python train.py --num_hidden_layers=13 --hidden_size=512 --num_attention_heads=8 --num_key_value_heads=8 --head_dim=64 --intermediate_size=2048 --vocab_size=8192 --hidden_act="tanh_gelu" --norm="layernorm" --norm_place="pre" --norm_eps=1e-05 --positions="learned" --qk_norm=false --attn_scale=0.125 --bias="all" --tie_word_embeddings=false --parallel_block=false --init="normal" --init_std_qkv=0.0266 --init_std_o=0.0266 --init_std_up=0.0266 --init_std_down=0.0 --optimizer="adamw" --learning_rate=0.000845 --beta1=0.9 --beta2=0.99 --weight_decay=0.53 --lr_head=0.0061 --warmup_steps=223 --schedule="wsd" --decay_fraction=0.512 --decay_shape="linear" --final_lr_fraction=0.0 --batch_tokens=131072 --max_seq_len=1024 --doc_mask=false --train_tokens=900600000 --max_steps=6872 --dataset="wikipedia_en"
MLP neurons of a small language model. Each row is named by its layer, matrix (up: input weights) and neuron, and shows model dimensions 16-143. Each number is 128 + 24 x the weight over its row's rms, rounded and kept within 0 to 255. Numbers have three digits each.
Before each neuron's rows, "fires on" lists the tokens most often at its 100 highest values on Wikipedia text that the model never trained on.

fires on: "s", "er", "n", "or"
L6.up1765:131139156122086115074142130109126117141139145127151127127133165098182153091106126112111127152129133155137138120129137145105121090100108139141094118171160136138138138117096108139138142079125136111104091097153096145175148122126135154124103158128113097130100131125145110145171148117081156143088174121125110159139146138090139146109139100101094147181131127143126197085099146120132146115108

fires on: " as", " by", ":", " ("
L6.up1528:115117124115131109120106134090165111118112145113121121130124137118160093138096112128135109149161136128134127087165116121143134172124120117149103107139156110163116084129130154155181162080128121092105105149122152080081131082136117139117177158087131104150135101115105132158161163191157135094117124157164109125116116178127113187117114150134093098093151113147148142138094125093124150135116

fires on: "=", "–", " |", "+"
L6.up2027:138117123130091105093123105132131159123147151149106121114139156145131143112131125166101137126152114123163131122126152135117107140110141117165150092108118116159138157104107144104124124125099081130159136121107099117097104137127121186130147138115157145160143140134175120191127146168161091112133166088150176134132111139168066128104161142115108156134127134151179122092082165166141141147100

fires on: " and", " by", " |", " after"
L9.up1385:113121144128163141180130138112119153133159181105061112126113095150155123153121119108133106165133122131137133101156115121174126118082179117131117141138138108134116086121147130108162127077126127130085127109157100101079116128164140150161144183136146099107119096099127135151154135124127130187133136119132155091137093153129161129092115141104097130116154122074127133138121123134176109123158

fires on: "-", ".", " CD", ","
L9.up969:091152171131128123171095144121157104098077121144129179153148142137143067149111116117152099149124188153130132106136138110164129125137103137146083097128139138112162130110096139117086166096081125124094110133150104133124140139128112110145164141145140113174158146082106154156118121088114133112153099154132122133116090137127117152118130153118120144109125126114169100154143100144144189116112

fires on: " |", "-", "\n ", "|", " -", "."
L9.up1838:088142126114089130111108094101143137116062141102088114138117140123192120124095107125117138176121138113137148063101156086158141164134135138129089136133150135124135120125147188137090159139080156129113118116127090078100125156142098152163137081113126099190146112100128122138121120121148097146126115121134096127132118135104120169089110138097149125093097099144140094136128134151123133146140

fires on: " |", "|", " Candidate", " Party", " Title"
L9.up726:131130158161134110162092129131172095132116161055142107117127113156122127108116143149093134138153159124143164161099139132138149106104105133132137156102102144159103113154115108114163083145115109081117136095151148136128130133126111100107167128131122073128140134122125093123161101125163113136206138159124150126123198109136086137119131157078098119124138119129152152156136114110167123127145

fires on: " of", " more", "ly", "e", "no"
L9.up1513:110129156136091173145179124106114103150137153110123085081127130127099115181150115125127079132147168130150150099135152092129152124156148072135147127143108155097122148133130128143127138150059142133122184126101122088072137131087103186127121133146177127128107097106123114151107163146094137124133134142100117117154115129100113076122144128147118130093145121134123145115090182142150121160138

fires on: " at", " of", " to", ",", " (", " My"
L6.up1141:129122134126186117123078189124164148135121115084076081161125171147103108122157116125116102141141127105125176123104110121159129110156140149163130129113146119140122159139114105113140146129132154115126159164116118140155120114124110131160121153117172135128162107118096118134128084143104143098157109189137119121124127153103113140107093117175135102133117038111103148168114141122184143152108

fires on: " |", "|"
L6.up827:123122135141158144110134134133125131158134116128130116143134159116126127119124161103113087147165152095178142146159126118142108097128123117126111127086160140169081145130105145141129137139135105147126129087109120157152120157157117190135113146082123092149135123097062163140112168089105091143149130148134172094133132166175142133113131104096056153134149092141159110139103142143141146144106

fires on: "t", "s", "c", "l"
L9.up615:134130180115066164157103151132156134140130098122082068113131195106125107141100109088159127133097130151119104098125142109153097120074153138143135125132176162101133147149138113128129159147112121115182095115135132099159137121134148125141116100149174085142135097152102106131175149113122173154127115159098135090150203126113097138136104148125122097119129113096135189153151146093126156118132

fires on: "r", "l", "n", "d", "z", "k"
L6.up844:102146123128120132166128140128122120102108128113090124141126137114128138115117096052119099109134114147164135095111127136124102124139143101125157159095118150115189117105147141109119129150103107123119113090132126130148123123152167141182143161142137095131123134146155140096176115139105145115137176157131159139172089101124151123161096142162122109112151108139144103135098145122124122136159

fires on: " of", "ed", "s", "ated", "ates", "2"
L6.up1937:129158119122121138180104150121182081136144139093166140099201152144143113093114136154141099118130129120136151096084146168179144110119180148155120162107133154142078146106096093116110126148108124122113128190125115110109137123158142166167153127085116109138122116074127134132149148125148124162088118152138180136132117133084111132136097099089122117064147146151145100135091133170149138144132

fires on: " |", " /", ":", "|"
L9.up1193:139102140130157110160129093122154141136137173096094097113131160121144143154112130116087131122113154150133115149143141082137099149122120113134101160118091156147105123100118149130135148120130106105110125094109107130132099107103119172149110171124131100143152070097119129133154123155072108140138138150102143137131121148088096108127106101104101166083103114132131155129128167129120165143127

fires on: " as", ":", " was", " were", " other", " another"
L6.up1500:130137101134122095126109122117146105133139174099124121196115123132154094105121163135124111149095149125104128156199163076099089125109109102120129133100104128095088127132132110156165144101121144122144078125142156158121127096168109173143160137105178125119132111114164153147129135129107150182154126139080131088155152116138130096135144139132142181087173107145133128105116103141077107113135

fires on: "-", " The", " of", ":", " -", " '"
L6.up1862:143156152114162108066105144146105109150099130116117099150124127118201132135156092141095081111146140097124136097098123149137140175135124134107120111113126139137122127132157128126180128152088096102139112146126124120134132155128151157130177124159160085116168091097113094116120158133121131134125144126105107103143175092098093118126133158130085141134139111133111113104106136154138146134152

fires on: "r", "t", "al", "ary", "er", "st"
L6.up1643:144163112160147158095111172150124142142148111147080100161118142158156128078111126083142140150109123119155180112177145144096142100142126101163128111114188102191145152123106150145120113075124134106141064090134078122132099121122114138139139124122146116117107100128072128127189166111130144179099117140097125140117160121121124118116108093139089107147142118164146188114127126136100106092124

fires on: " and", " the", " a", " of", " to", "'"
L6.up1963:135155150122157120120129138140091160127169143090144099088120146144154132072131145088132188112135120139131124139112149130099130083123110115113114101124107099119170132107165153084082146140103191159116103133178097134122126106119171165144143133137141113108141102170149095113127117152136154106146135138163139089199157110104121145122110138120126132126155163132165121121130152114150101074142

fires on: ",", " (", "\n\n", " that", " Th"
L6.up266:091141087150144131135105125109153168075136128150117143124104109111121113096134124131087088129123148078163142127097117076185140116118132133152153123132125117111135144103132149161139111128114140113075120187136144123075167119177131102129148107125138130157149123126139145119154103130140120133102138141050146124136134123113113121109128120125135139092138133125156125160125119126123139128113

fires on: "-", "19", "ES"
L6.up607:152130096086142104107122143101102195121129167088170125148156087134149096164141150132121112135144135131129097108115177107151124123124155107111124107082121127139118149129088123112130129139064144101122142111148112140078104101097149161164114144128124141108142081091087110130199124136138144138113172125143114143141162127124066123111152135152119143134136135110120102115107119160115119101113

fires on: " of", "-", "fa", " ("
L9.up361:138106107106160121103167155107085162113097127086124092084153122118128089110118151135151108130104137130114138110153161118122143155133107097123111156152140169123105130152175127166093159137096142119188134122121119141125107155159118136173191181137142117146131072100133094162108171139074129125147134130139147138163146134135130113115125102076089110137183127133115144086144126125149131133109

fires on: " |", "  ", ";", " %", " Population", "|"
L6.up301:153126113123146136160119186158118145110177107098109123106104161100102163115134117151108100152174161131189161157098077153146145094113140105125169176113125157135111128132130123089119130127157112093125137128171154170158135139143117136125138144155105052129162134109155114134128166132133088134118131132151139087099104147147088124115142152116087102157121118135138128120123137137144165140151

fires on: "\n\n", "|", " |", "\n"
L6.up102:093129140127142132118088107092115098164120153107132099137135128113164105138144127127134145178136118135115149101121139145133130103100145123148085101109161155145146094090119125159131142134143139139145114150160097097119134060171143117171096135123134090163118110145119124156119129171100151210124129139169155116105135144085149107104172129085110148145118049113119142138089098124145100132159

fires on: "=", ",", "\n"
L9.up1906:110112102140100110114132151117134124095121083143134135105147125158125093054150165108094107118142088111108119121110136102143156073139180154159111135090151156135081142069082149112119132143119136090106136103082112102107148099134140136122126141135171067181134096097108137147124140148171131111115122150150135136121152134127098153116119151060109175132135117107120162144139139152184136083138

fires on: "d", " of", "se", "ation", "s"
L6.up417:115181125132081152184117129180128123130139155162115119110153134121114092151175113107148150135138153138145138108140098126156124117107153125183171131130165157142137105074096111143107126120083147138084099154125101136117145149102141133151109123094167133127146129086087149124159137133136179180084152128085152171104120137144138095145113100144101104093136103122147126106047119134129112114130

fires on: "s", "ed", "d"
L6.up1795:131150131141173129157137101138135098148084147138168138135153154105173167130105171120109150106139143103160118130115156131144133087095084100157144105138142139122107150116110122156131121087119111109096102114140109103149131107110164170117126150158129113182114124126137123116114158133183124157105125147135138128174134105117131177126165083119118103095124163117184128124112152175169123160142

fires on: " (", " in", "se", ".", " off"
L9.up1789:107157126128136122154116139117170134117109111111103101059078151162136123136113182141119152136102131118129126149135156143127122123146128144108150148138131123137114132157166158156145172191093121138122121116132153109138161102124131145162159117147161095128156114110132127165169102134150105106140127140184116159134128151124167131152161104127147116112095132146159127134129145155112174137125

fires on: " a", " Z", " and", " de", " A", " |"
L9.up1479:102194103117138132147129156130112136139108116106157149158145109149162120138102119127142135112126121127128101168103142105121103136138136104151151106114159119145140120117138111162086159131115111079069119075169140075107149115163102128128148210129134129100141123164146106139149123147142121112163139114110144137117119103125162145143114155088126155130159128180134145133100105152131154108163

fires on: " |"
L9.up1990:116144167087166138138107093109141104118122150101121129110082114081129155089091151121111181142125110186106145110159131116137111129119158138139102110093122111143143147126125141130100150136142103131096147127142125112135172110137110138132164153132116088074139099123115124107131111109092132130118140119135102092153110156143141133131149124148121082099109145115096124142112121137134108163161

fires on: " and", "%", " was", " (", " as"
L9.up1671:105163125138144146134122112097149147120142095101136113127147117171117143119119129087151093140117158151101099101132140129145136130084158132111151131120165125172101136141100156147124173110137149085161052142113138137122156137119131130139108138102166136119149090160144148163108109138143140084154122145163119153135137147122108113115139126149104122148111133109120167134136116075083146099132

fires on: ":", "er", " of", "y", " couple", " residents"
L6.up1377:113127164102105116102144148152147113122114142142095118137143159123121113127147156123149123137122138115172118118136099161147127117139104127155162150166143152145135153138134142173142134082132121128122091138156107117099149140124097128155127112078162122128166119152107155137145132133133145147149117143086124135140130099092125156126141144070102112141102082177155174132112102094146134134097

fires on: "ing", " of", " not", "ly", " to", " on"
L6.up757:169107108158157135142141149124126131106156085102094128136153131164164145094126146089113156169135110152186148083138129147132177124134163136106137135150101124153140124111146127122124109104102159151094141163126113137082115133191136134114169125139132129140118079120153140131127136140138157068110107149080109130145113143137150147114150135111133130091140139125128124136121162105115091117124

fires on: " were", " was", "co", " of", "ea"
L6.up770:147180129147113123108113108091138100095110125085148131119153108110114146125111142138155140116155114177153123087176129137113132151125143120131159141159126135148135122134144162144143143103143134135136171163139113103118166093114111149121148096115182141117182136157150113121091127154190107102105142158106146097167147106124164157099110114128083121096185109178142127122132086087109112150163

fires on: " of", "/", "n", "e"
L6.up126:116174115118131119130117126115128089146109147127110106107084133105123138133132115090114137164137090123145158145141157119118117117113154128111121206127115146126156164115146117093110173143087145132130114114106123119107131077098130118136133148112148129139147130138143154129091164156092147114107136125099095093117117100128157158123102105110148106098137158136151140138101169186143096115122

fires on: "s", "ent", " century", "u", "i", "e"
L6.up1595:115165142148096119123134125141108101095123144133107135120131138164117148140116139124118139126128121098152124102145117145115147127144137070114141142179106130110148109140096140162138128096088138121116141118151111119154097134127136167182140114156134111105131109147155141128129100115092156109129141129091148126142094131087104148136141126143146153124150110147146136135096116147174106149106

fires on: " |", "da", " –"
L9.up1623:142133091124109105125150131118086140154106167091114124160139134142144142135134141130130138116137142128163123107166108139102133147067165128170088148131148167099090127097160171188104121102131114110167155129152086115137087075129096125132112130153143111123122090158091141142128144169157115155119097164121151161119135117134118139127118146103088124126146168126156141152111150151130086138141

fires on: ".", " on", "ed", "ly", "s", "time"
L6.up1411:129122130126158120124106162158162140147145163101098129137162157146112165106142154102101166106113134170117123133119153150120101122105147156125105169106124105172142124099158133160129134118152177115185159147134116122150116112151114117123144145142146130155152145148084109115081158125133081103085127145110146129121167074126088098112090089142134122093147123114131130136112170160140090117124

fires on: "\n", " was", " as", " State", " of"
L9.up645:138129115133120127119191146101125127137104162124119112103119156120147109132128147141150148115132113137141159107110134111167131131157112084162123143133090150132146107109163149125153082110137104129157100113115118129107153087141130174149078107111154136099137084161161138143154134151175150143175122142094158115161169108123109108149081112145127144137177103159131134131159104123132147124137

fires on: ":", " with", " in", "s", "er"
L6.up1945:129115152140122155130121151136180163144112147102126164184135123143138147111142125129087127122095138127127124149099151118125080115142106160136100126177127145139164130128094102130127133091137146092133084116140131116148138157090149128106109151069162103177113111153138142140172174149087130145115102125125134122131122125134149142115142137142092135110110062142119120102157159131122168164124

fires on: ",", " and", " |", "–", " +", " of"
L9.up886:087126116142133182179134137125171133138129130121100064115155112136108108122097138128129133134124140136147111139128129118174099080145122141122140146120145179167095161125144142120129120091150132102110114097110135118079161122186145120172131108122130127160114112183098106181111168143085115152129141181138181141125127154115122147114105148116112140128153124146125147091122126140152201111121

fires on: ",", ".", " he"
L6.up201:099121145180124164110145124118140117070080125111078118102142112164127101136086131096121139156118107128137109130089126157154134096117136095127104133123147164128113152150034119184159109156127135102130091167146095090107145121173154087155067149125156139145149135130065130135118129083142122118102157137112134090143120151146148167103141117161123130099137100136180153145145125126150132107142

fires on: " =", "-", "'"
L6.up486:162167092107097158148128187106116148156142159118119122098131125174134150107170140122127109130142126135118136092165169137134128105076146128157139128085145152109142135146141106128099168135112079112092146108153124143136149126133118190093184131105143123131107111140089113176189128183124105120139135149144137120125137130146145111119126137120099125131129116123120143136120144119126105163126

fires on: "s", " not", "es", "ies"
L6.up1409:085146123124141075075138153140138120130124181132123140115121147141133101141081151076130107144136143156127178163148128131141162137108119159121107144160126123092136092116114101124144122111116136123125101192147140132136096107152114115135122126148114126128159122123080147163147100142132137101106132172136145125128115133161160119140131111104167104129157125109166154120120143176140110125103

fires on: ","
L9.up817:114162125147115131129123142078072131125117126150127104091138160146159102138139119100109103140128096067146107116100143113123133114109169077163130121125152147158105111113111131150101144180163135088102116129110142144080103144161098104166108163132166085099135129122102094135115139153144095167150142165135131092161120134127169165106113140108155118140148122101133148144134122110105125116136

fires on: "za", "l", "N", "mb", "z", "S"
L6.up874:088137109107133138158142128131162151119174122090080116119158146149142096090099114073147155197126114164113137117145126153130142113102138139123128201118099163123146152131145150112132144167137156122125118144146125144162188079122121129130130136104145101164094126109139117116114143146112120153151177099143131127138140079094122135091114161094140138091136141080112089144089124118140108118119

fires on: "s", "'", " of", "hi", "g", "red"
L6.up1637:141174172127169100115127096132093143120100181159150110104138153139140121110070124088083101127174159159112111145099092094126122147119116133168152103132154109146136081088119126154151152126100118105128142126135091101122127152104146131123111150108118121145175117079124114136135204143178173162131134127142136126148124103108117115103082129141103153114169142160115131116112113136147110120124

fires on: " |", "y", "s", "ue", "ge", "ke"
L9.up684:114146077121117157126144112130114101130150198080151108120131139150103102093119088112110088107112118171155169089138133094095119136096113097140104144133128154121139128122160169137084166134064130106125137131158138089151113111113152122150142157129149104144172073142124100134180164097124116122106148113108123123157123074118094141095146106129145099127165127138138172162115116098096137162162

fires on: "-", " of", "–", " such"
L9.up1028:127130143131115123219105093107136150084113135142094116122152136131098141090105146149152106175122139130127127094103117144105108144146116120105139157160158130106132170084126131112109149131080172112144116137127160125087094129121103126132140089117151128139152121145169073151155140089133123152108182134112119174133145108137134106113092157152098138115138107087163131109109143092149156109176

fires on: "e", "us", "as", "s", "o", " de"
L6.up901:128143142146172134120114113135110139141185155133120187138129144147145104104088105126091121181159128123116142123142136133159096158103148126150109115136146137128152098114108155119103096143142143134106144122150132113132163163126184128102124145106171059122120106112125126168108131107093158183133098115129158116169094087103116122098157105131113107167160132113188135102100091123131139117164

fires on: ",", ";"
L6.up648:103169117117140117172097094120111096128119127106155145167116106113159156145129131089130093120122169075140113126148165094127154147124148115157125136109167136139128131142187156120112124147124115138106124171122118136116153160127108136130113091107120128154156122122117144150123134149118134111097150148123152131135124145131131130116125137123138121118138120175106104155129109158169130097081

fires on: " the", "19", " ="
L9.up196:106154115092081121136139154118126149153106124128144104143118159111136086108156160086116112108144130091159142164110151092166091101143137159098106100183137121159120119108105133160181146153124142128109110132113071125071120110084165167135134121109146094159122107126135053163135151137119144120160112165148115156143128131149143137121116138151127138122098112133137129140099133143130145093137

fires on: " of", ".", " under", " with", "ge"
L6.up1140:157136133137148146085161112143125130133108144119134117097107158122107154088175110059107164156129093145170161176151105138153117162110133082149094132113133107198133115125090093142145189097135095136115121109159102091120135098146132118101129143082116094153130109117137136182091169118111172138125126147130120116183138138137124125143138145136134113126126105129141154143164100107147119127142

fires on: " (", "/", "^", "-", " in", " 94"
L6.up657:114133136116150140120097124138159177159130111148123095129141162165147140120121145098066091144103113085116126154166135132131084130146140150134132100132143134122157156103139123119128138152158139146129159148138118132131113123149108109133166124128134090110143145121150066183149162154149112110085149101114146077148118139132130133094120114133123106151153137130163121076131120118117124104124

fires on: " (", " for", "ache"
L6.up1116:122093126138117154132099172095143113173101132110074109103160157144111137140146132120103106112169101139211108160078103124146116095102151113108145115108130095132135132105131141117123175127160138096144120156110114104143161161155168127162119105145154139129153113145105110141124093131128145118140158137102158132140086162152088158090116133138165103158108107158111135096107079140160184129162

fires on: ".", ",", " |"
L6.up1994:127138160123145113111091158099169103161148095165110146116103109149107150162072132102139167133129113131151160080133152136124119123151158151116093183145113163105137156123103147178121151133126138159071159094134142111129125104112140144178140099132115123108123149143144137110154147113124117147052118105081162118169151157106100153128115151156168114089187129153157124132125105140143094107139

fires on: " the", " of", " as", " by", " in", "-"
L9.up1550:136103119082118153168141155093126165147126084147102136135092133114101162091147099157139125153166137124111155089113114106174100103120113129151092136113127145098135094133121099155139154140121106114110120123109147116090141130117129099157128153130142098173153124090114066150167112167164127153120116074145111155109158102129120150116160115146147122087099110113121148142127148106140174118176

fires on: "s", "t", "es", "ini"
L6.up1245:116157170115127098156168129138137169150117168135120105136160144146124139104155140105088136119110127121143139134141158137141158134055116100135061100145120131137150135120124130128145108141136127141136116098132125125121120088114084158178116149173130100150186110123111148125142115147159161143146132165129168109154164113168107133133122116111153160155154166136108130144102089165158142115155

fires on: "ed", "er", " part", "-", " one", "nt"
L6.up199:139184167147108128104104126085125152099144116137130099097165146169097116149113104114163125149159119101138116136150167137108083110095195086101145127099116115123157128113144097134107138127128111155121150158136102104109138094167135159128116118154114154151138097153097144135143150175068085098094154164130129090148111129131145148099125104117152122162156092171094140142162146098165144075130

fires on: "ne", "g", "on", "m", "C"
L6.up288:128109099119116132080140102144149086161127142097139113137110163096098162110147108118162117130110133143124116151145102074119136128137114135150060133145118138183125105139054140094156111155130140145171101137163058121136139117135165153157088161120141076108173095111077135159105133135126143181152146117138126126127119121166112123099090120092093128140122140111124123055119122141135138152138

fires on: "=", " to", "\n", " from", " was"
L6.up712:072114127173139103103146101110108126121104150077130129154121135160154127126120133145145105128137129121112139166147160124106090120110154105139102130137136103134102124121095155153178202148074119057080176124129130136132128099133092161125137129136159133188116106133088121160149084138140172120123134135141168132165141126095140170139157126133091121105134075121118104152125097132137147109135

fires on: " |", "–", "0", "1"
L9.up852:114127131089143122140158162142098127105094204116129164115142145140087156119123187145171100157137076122126128170109133142122138149068119092161107151126105159156130115109157149138127119162125114107084173119132086129124106089114125139148097156151127123147123097137117138114163161133121099143141132129091162135206112130099097084137126138041109116131129110137125113151151138091151168134145

fires on: " to", "s", "g", "t", " and", "on"
L6.up1601:141155151136162092148132149122089132106165118122112116148116120145160107160118154109109123132148154139169112124130153097121107100075099138147151116118120131119114104181088100139105155121106098132153130149167117150146104100106168191125129156155110115123156084133084081141138160128131185158078075158093197153185124095151085136116113132128102108123119137103132125148137142166157107128132

fires on: "ly", "s", " least", "es", " only"
L6.up1541:107125168125142091137112127131112141164148185082190112110096151129116101105150133146117141112126143131152126124184153146103139143127161132170083138159101149128125123133134139111138124090143127121142157138198132123147115103146116135146107121144139117130141127133107101135139131154168142139099162146108145154172146101110083119114148105096145098103157126114159146123083125139152158140141

fires on: ",", "-", " out", " the", " a"
L9.up663:110132135128122113158111175129105127106126111154128139093089107124101103134118147148121134122182116104127100099096155124145106148118123132138143157101155170134111101141135129111114098109089143116153100137128158128086164108158127167153087136153109118109129109109107089166173180141133130139104108146136117128138112120103119164156168107116093119088103127121131140121145107149146121146110

fires on: " a", ",", " the"
L9.up1456:116190129124162159109110156131135098141092099115137124154120121143129130119140171100109126126171172090141135138156145130108124140125123131177120129098153133143094124125148129129123102168160127143153136153123135128078148126086125143142141152119148123112149145126118115154140133135121121116090141159124136126160112152127095155106135132122112126131115146114137125139080085183145164169097

fires on: "ry", "s", "tic", "ment", "c", "ly"
L6.up1780:146071181143097109163115137129094130142148153080136073085112136132123137129161150117119110097164117114146183093161149108080141114094110141141137145141126138115147142119167085146130138129127115137120129116142128098125167156153106149166102126116117110157143124185146142128085153157131147152141132122100172102128138126107111099128117138106114104098152103136151180108119165150176110091196

fires on: "-", "th", " and", "an", "ia", "ate"
L6.up1263:130169150143197124137131128070101161132128156137137080133139110159172124136108139098126097148156157124110117130098127138100127128120113107125128103139083124096137127127140137108125130086132155131078133129189142074142159078112110176146125139105152125166141115113106140137107155113116139105135121128133184104131127101151094132110143110148047127131158118130114095137100109144140095093135

fires on: " of", " |", " and", " their"
L6.up335:140112117140131148149103147120105134105109159118132130140155124146136107090115171129088120137104102154099129139159143095135107165082145127151146146110143128129148119137116118182153168094113079094152167155142107119102145102176133143153149173101146144119149124093129125124135093148123092158161102109109166116156130138141107099122108136124094149114146150178132130109097148121148158115098

fires on: "s", "di", "ad", " made", "t", " reve"
L6.up225:103166136149085122175150136119153131140150127099110096125132151114120108137061143119094135140145132135141164121163148162146120086112167092117147129160146147142115122131107153178150130145131110145124118140133143151155165170140108128153109176165161110124120148122104098118129123097116145135112133112098107167122172130127158155130115148081103163075099081136092152143112129109136152138107

fires on: " to", " with", " war", " season"
L6.up972:144108163146141107138117173102165118108140157113090124160129161165156064091109125143158147107099132108164156090115175122108122112134120123152154152161116150095149127132105150168177068092106145137119134160112102138140132148137126122134137127176110140161158107132130143126147158155099096075107098127105176099114119133094126120139121141177126102139131083117119147103137084149121145114082

fires on: "n", "s", "h", "nt", "sa", "ng"
L6.up1347:126118144134146169119155109143140138110136150118052106138146218118070134134142140098122139147071143094133158149130141090093115121080115135142116109175197160151145127111123138176122174132121157145119129138134113151186133111098163118146132150086112108161113079124092095115109114125132148179126141109156143166129151107140143126102147122076071127134150136148130157135123162108173188083148

fires on: " |", "|", "."
L9.up1135:127093134149106172113119100088119122146112151101136143123180137143109098093119112129098120102146130141166143107122115085148153140141131168176083147121122159153145130123176141133091132142133192102118120086148072110123126095116109129142132077128131109119132110190103128110126139113144143136133122115163120108124131108105125130081164100104156133093069113146115077134124146113121109140150

fires on: " |", ",", "0", " .", " (", "."
L9.up1189:152128088137116161138123107122151126118086116105158143100151129112085144145115150148127128154121144136113127120124158115154069154114142138115105166121106152143074132087124154124116119135152178154150145117085141115116137090153118144148145135125162124109160093140065135142082126135151132104106120129124117116141106125112134158171133056090163135127089120122145125150139126126156168154096

fires on: "–", "|", "eno", "There", " Democratic"
L9.up2009:125131154152134089102165158118174113140110150061157130137129132139115116131109143130115126106118156141169154143115109100162102132126118137157115147134142115141147111148085135146139162154129114137126135151115139099099129122120135110151112160085154083142115152149100155143183084197141152112129109106121121108109087116123111117159112152105101103084107144128150130105148118149121142170156

fires on: ",", " and", " by", " ("
L9.up1359:072122134174143140142121150135140122130100110123145113115106163116148114136169215079110118139104126094153103091128141098169092128103114104136114157127157129123099129126137133136116162124097137106107100117119119108090143162130104168137147162132160117130130131143101119131147145147141129154094151173103162104153143161123137176154094100100127127111114144128110115149144136113163162140131

fires on: "-", " in", "er", " \""
L6.up1207:115161131118179142104105154143128152179170151118119144128183125144125133170123082116110167170109151105147130132121148146098122125112169181125111124122111125095156136129146123153148118141117146088144136163109173144117096143131150114118180137136164128117159134153149148152116139161100122168122148099046119094125131109121128120077137105162157156106133058128123114080149118126117095151138

fires on: "s", " with", "ed", "d", "ing"
L6.up1758:101156160155148066129098121143147116130134099129108095109080146169141058179139117131145128129124138119165126124113148152138113139105151082148077164137139162159136108077125151146149173142139138148145142158137126140124109128124152134176130163115120107143145088105092159191132165101164099130113146151112106133160129141088116166123113123138131160102145132135150171155162117130146120127114

fires on: " and", "d", "al", "4", "r"
L6.up1020:142142110152125150139110187147121148129121124124169097179132129115153092117142182123123167150115118121156135113123119150122098070132133094132144117153175106183075181182072126175119122121124089103113126136161101119106147150129106146154096161143161119134103130143092142137160174117128116100120127099107117138143104101132113123152126109091077131115144121108144135114117182122094139135105

fires on: " |", " on", "On", "\n"
L9.up1215:121145132150139184146122105120124110100153127157132113105097166149123153113130143129080172131121116150139106101154134088109130144108143110169159152118119191137124118110112138157146142100106129126151154110148132129123116097093091185139129164132154122125158089163134175109120142112120109086114160170139179110129113109166118139110121095101074154129094119127100157142109110112124147172146

fires on: "'", "s", " one"
L9.up166:098138127138091108133144122068163109104128124131069130079112141128132133121130167112139133150162091113191120117157166139103141124102160073106146162132112116142134109092083114124112131134083099107143124137107118139120124131143163149155115140120168140141099092112105062162099130131122156116135132190111157121187136122149104166126120120080135154111161094119149176088138099152137134112106